config.yaml
n_layer: 12
d_model: 160
n_head: 5
n_kv_head: 1
head_dim: 32
d_mlp: 320
vocab_size: 32000
activation: "swiglu"
norm: "rmsnorm"
norm_place: "pre"
norm_eps: 1e-06
positions: "rope"
rope_base: 1000000.0
rope_fraction: 1.0
qk_norm: true
attn_scale: 0.177
bias: "none"
tie_embeddings: false
parallel_block: false
init: "uniform"
init_std_qkv: 0.0294
init_std_o: 0.0294
init_std_up: 0.0294
init_std_down: 0.0208
optimizer: "adamw"
lr: 0.00282
lr_mult_o: 1.66
beta1: 0.95
beta2: 0.98
lr_head: 0.00678
grad_clip: 1.0
warmup_steps: 457
schedule: "cos"
final_lr_fraction: 0.03
batch_tokens: 65536
seq_len: 512
doc_mask: true
train_tokens: 484100000
steps: 7387
dataset: "wikipedia_en"
MLP neurons of a small language model. Each row is named by its layer, matrix (down: output weights) and neuron, and shows model dimensions 32-95. Each number is 50 + 15 x the weight over its row's rms, rounded and kept within 0 to 99. A neuron's up and down rows have the sign that makes its largest values positive.
Before each neuron's rows, "fires before" lists the tokens most often just after its 100 highest values on Wikipedia text that the model never trained on. A number after a token or word is its count.

fires before: "\n" 39, "---|---|---|---|" 24
L3.down285:63 54 44 33 50 61 36 79 30 62 10 66 39 46 62 32 52 30 54 55 42 55 33 45 39 41 76 47 57 76 67 55 46 36 76 51 59 52 40 64 32 51 60 46 62 53 37 43 55 23 51 52 46 64 30 52 61 58 38 73 72 48 43 34

fires before: " as" 43, " of" 10, " for" 7
L5.down271:50 76 36 37 40 56 33 36 59 38 31 44 26 63 88 81 71 39 60 63 39 55 44 28 45 61 47 57 56 48 44 71 46 56 28 49 79 46 46 39 60 49 31 61 49 58 34 30 32 46 48 49 42 41 46 56 79 42 58 57 51 39 43 54

fires before: "\n" 92
L8.down275:66 76 67 48 82 34 78 71 82 33 48 48 44 52 60 83 66 50 49 61 58 32 81 53 46 72 56 38 71 26 24 40 48 53 33 61 58 59 56 86 46 23 66 49 55 73 50 62 57 62 36 66 53 44 44 44 45 51 66 52 20 57 59 72

fires before: "|" 48, "|---|---|" 9, "\n" 7, "|---|" 5
L7.down102:38 38 60 30 55 52 43 57 72 54 61 43 45 35 23 29 57 50 59 29 28 37 30 49 44 45 44 79 41 39 34 49 38 46 55 56 46 33 45 58 35 56 39 59 38 55 46 64 43 37 49 64 70 36 24 62 81 25 56 54 55 45 44 82

fires before: "-" 29, " as" 16, " that" 6
L6.down31:35 74 81 44 39 45 80 36 64 59 73 47 57 21 31 40 60 38 46 78 54 40 44 52 36 62 66 44 42 42 66 46 50 55 62 67 65 33 57 82 58 42 64 38 44 39 51 47 36 52 24 52 50 08 52 29 66 51 43 57 47 54 59 57

fires before: "," 65, " he" 7, " in" 7
L7.down277:63 50 33 54 45 47 40 50 57 72 39 62 69 49 45 40 37 34 52 52 58 71 44 62 60 52 47 23 56 37 38 54 50 67 35 54 40 56 53 23 61 78 54 38 12 37 42 28 14 46 39 54 50 50 55 64 46 33 91 58 75 44 54 64

fires before: "==" 29, " and" 10, " life" 9, " ==" 7, "\n" 4, "s" 4
L3.down55:70 63 45 34 56 68 43 59 57 68 49 61 32 52 69 29 75 47 39 56 99 34 67 49 68 71 35 54 78 82 71 53 01 35 36 43 42 67 36 57 53 48 58 46 54 50 90 57 50 41 41 52 59 35 67 57 29 43 40 73 41 40 73 71

fires before: " States" 44, " Kingdom" 6, "==" 5, " the" 4
L3.down97:49 55 63 35 32 35 45 45 78 41 53 46 38 49 63 26 67 41 61 54 37 51 52 58 43 40 62 51 55 36 11 43 44 37 51 54 39 49 51 34 42 58 53 43 48 41 51 49 58 45 36 27 49 32 38 51 34 46 50 82 72 33 43 85

fires before: "\n" 65, " was" 7
L5.down280:33 48 58 48 60 42 54 76 57 33 64 70 36 32 46 49 51 72 66 35 40 30 67 35 45 48 45 42 53 23 58 47 65 79 33 37 70 49 58 55 32 45 49 57 53 59 16 33 28 79 64 54 44 80 65 36 57 40 56 61 29 13 57 48

fires before: "\n" 42, " /" 18, "s" 7
L7.down175:31 40 25 49 38 41 75 51 42 52 49 30 25 84 40 58 61 48 16 39 57 84 17 77 42 37 36 55 24 50 65 54 53 40 53 36 40 42 55 51 56 73 83 63 54 36 41 43 61 48 56 36 39 48 62 40 43 70 14 89 37 41 62 53

fires before: " |" 27, "\n" 22, " 0" 9, " 2" 5, "---|---|---|---|" 4, " 3" 4
L8.down128:46 66 75 42 48 60 61 48 65 67 37 48 19 43 20 79 76 40 30 63 19 45 52 19 41 40 67 54 43 49 22 63 40 57 45 39 55 74 51 50 36 60 45 50 43 33 51 32 83 58 56 46 68 54 55 62 43 39 53 63 45 40 89 49

fires before: " |" 52
L5.down76:57 54 57 61 37 60 29 46 78 29 36 66 34 21 50 33 47 63 76 53 26 52 70 38 00 36 55 72 49 50 60 92 65 33 80 53 83 39 40 45 55 48 54 65 54 76 35 55 64 41 62 60 46 39 35 46 58 61 52 52 56 39 50 62

fires before: " |" 66, " 0" 4
L5.down286:52 61 51 51 48 57 40 60 40 23 47 59 16 62 52 32 53 61 88 39 53 42 37 34 63 23 71 34 71 20 40 41 62 48 44 65 67 22 68 66 50 62 32 48 51 35 60 55 40 65 52 73 65 41 47 51 51 42 60 56 74 43 65 55

fires before: " |" 61
L7.down112:42 62 59 40 58 35 55 48 78 62 43 51 45 49 02 51 28 52 68 34 00 35 40 45 45 41 39 45 56 60 69 52 75 53 36 83 56 43 50 66 45 20 53 70 67 38 53 40 38 48 58 54 47 39 87 67 35 51 51 61 54 64 71 40

fires before: " 0" 27, " 2" 11, " 7" 11, " 3" 5, " 1" 4, " 14" 4
L8.down130:51 39 55 56 31 51 37 53 44 67 44 62 53 55 62 81 35 57 32 87 71 44 36 53 46 75 68 34 70 65 65 72 27 66 54 41 51 61 50 52 15 87 44 28 43 44 57 26 47 69 64 66 58 50 50 41 54 24 63 39 38 46 66 27

fires before: " |" 55, " ft" 5, " assists" 4
L8.down7:27 58 57 38 76 18 88 74 44 49 65 44 44 73 51 44 55 46 69 59 86 60 40 35 40 55 63 45 58 05 75 35 46 61 73 38 36 56 77 75 63 19 87 61 53 50 49 47 43 67 33 65 42 44 39 57 43 41 53 46 46 54 38 57

fires before: "\n" 39, "W" 18, "N" 18, ")" 8
L5.down165:52 68 44 40 52 52 56 61 63 65 36 60 58 46 44 35 47 49 33 44 99 45 63 47 25 57 66 62 34 57 59 54 44 40 40 22 54 33 83 61 79 57 57 87 66 45 37 81 62 31 31 42 39 12 39 47 43 50 37 40 53 32 55 63

fires before: " the" 19, " he" 15, " \"" 6, " she" 6, " it" 5, " that" 5
L6.down79:55 45 41 32 63 47 60 31 50 39 52 61 36 69 31 79 50 42 39 62 82 74 62 42 20 43 50 55 61 39 40 39 64 53 32 55 38 58 44 00 62 75 44 37 52 64 40 78 61 63 55 34 52 38 56 59 57 53 66 61 37 52 50 58

fires before: " |" 64, "." 27
L8.down279:35 56 58 71 36 58 46 40 49 51 70 55 45 33 40 48 37 41 52 62 84 72 57 50 69 55 36 76 37 63 51 52 60 29 41 52 56 63 34 54 54 28 59 38 72 20 45 56 48 60 68 50 70 54 66 69 51 49 44 60 53 68 60 61

fires before: " by" 29, " in" 12, " to" 8, ":" 7, " the" 6, " on" 4
L8.down95:49 52 75 63 54 51 47 71 71 43 80 62 38 82 43 46 46 52 43 51 99 70 52 55 59 46 40 55 18 59 38 37 30 60 50 74 66 59 41 44 62 72 46 18 48 40 49 59 21 42 22 53 35 48 46 41 81 42 54 54 48 50 44 51

fires before: " States" 32, "N" 14, "W" 12, " Kingdom" 5
L3.down151:59 46 13 36 35 40 59 47 46 48 46 38 62 60 41 44 70 78 51 45 42 55 36 47 09 36 73 44 55 57 32 45 59 46 49 53 57 40 67 80 54 66 67 33 61 55 44 58 49 40 42 50 47 47 25 40 52 39 40 72 54 31 44 83

fires before: "===" 21, "\"" 21, " ===" 8, "==" 5, " ==" 4, " and" 4
L5.down226:35 30 51 44 67 40 72 66 60 55 59 33 46 66 34 61 50 24 68 38 00 37 47 49 25 44 76 54 58 57 44 40 56 59 42 66 37 70 45 51 44 63 41 76 39 66 50 45 59 58 19 65 58 57 69 15 35 49 54 81 71 55 71 23

fires before: "," 50, " than" 4
L3.down173:87 53 68 52 28 52 52 42 17 50 57 22 55 48 29 51 41 64 77 79 55 61 45 48 35 29 63 55 65 67 62 23 68 58 38 37 72 44 43 35 42 51 64 42 35 46 34 64 39 44 57 28 42 51 58 25 47 64 68 71 15 42 51 47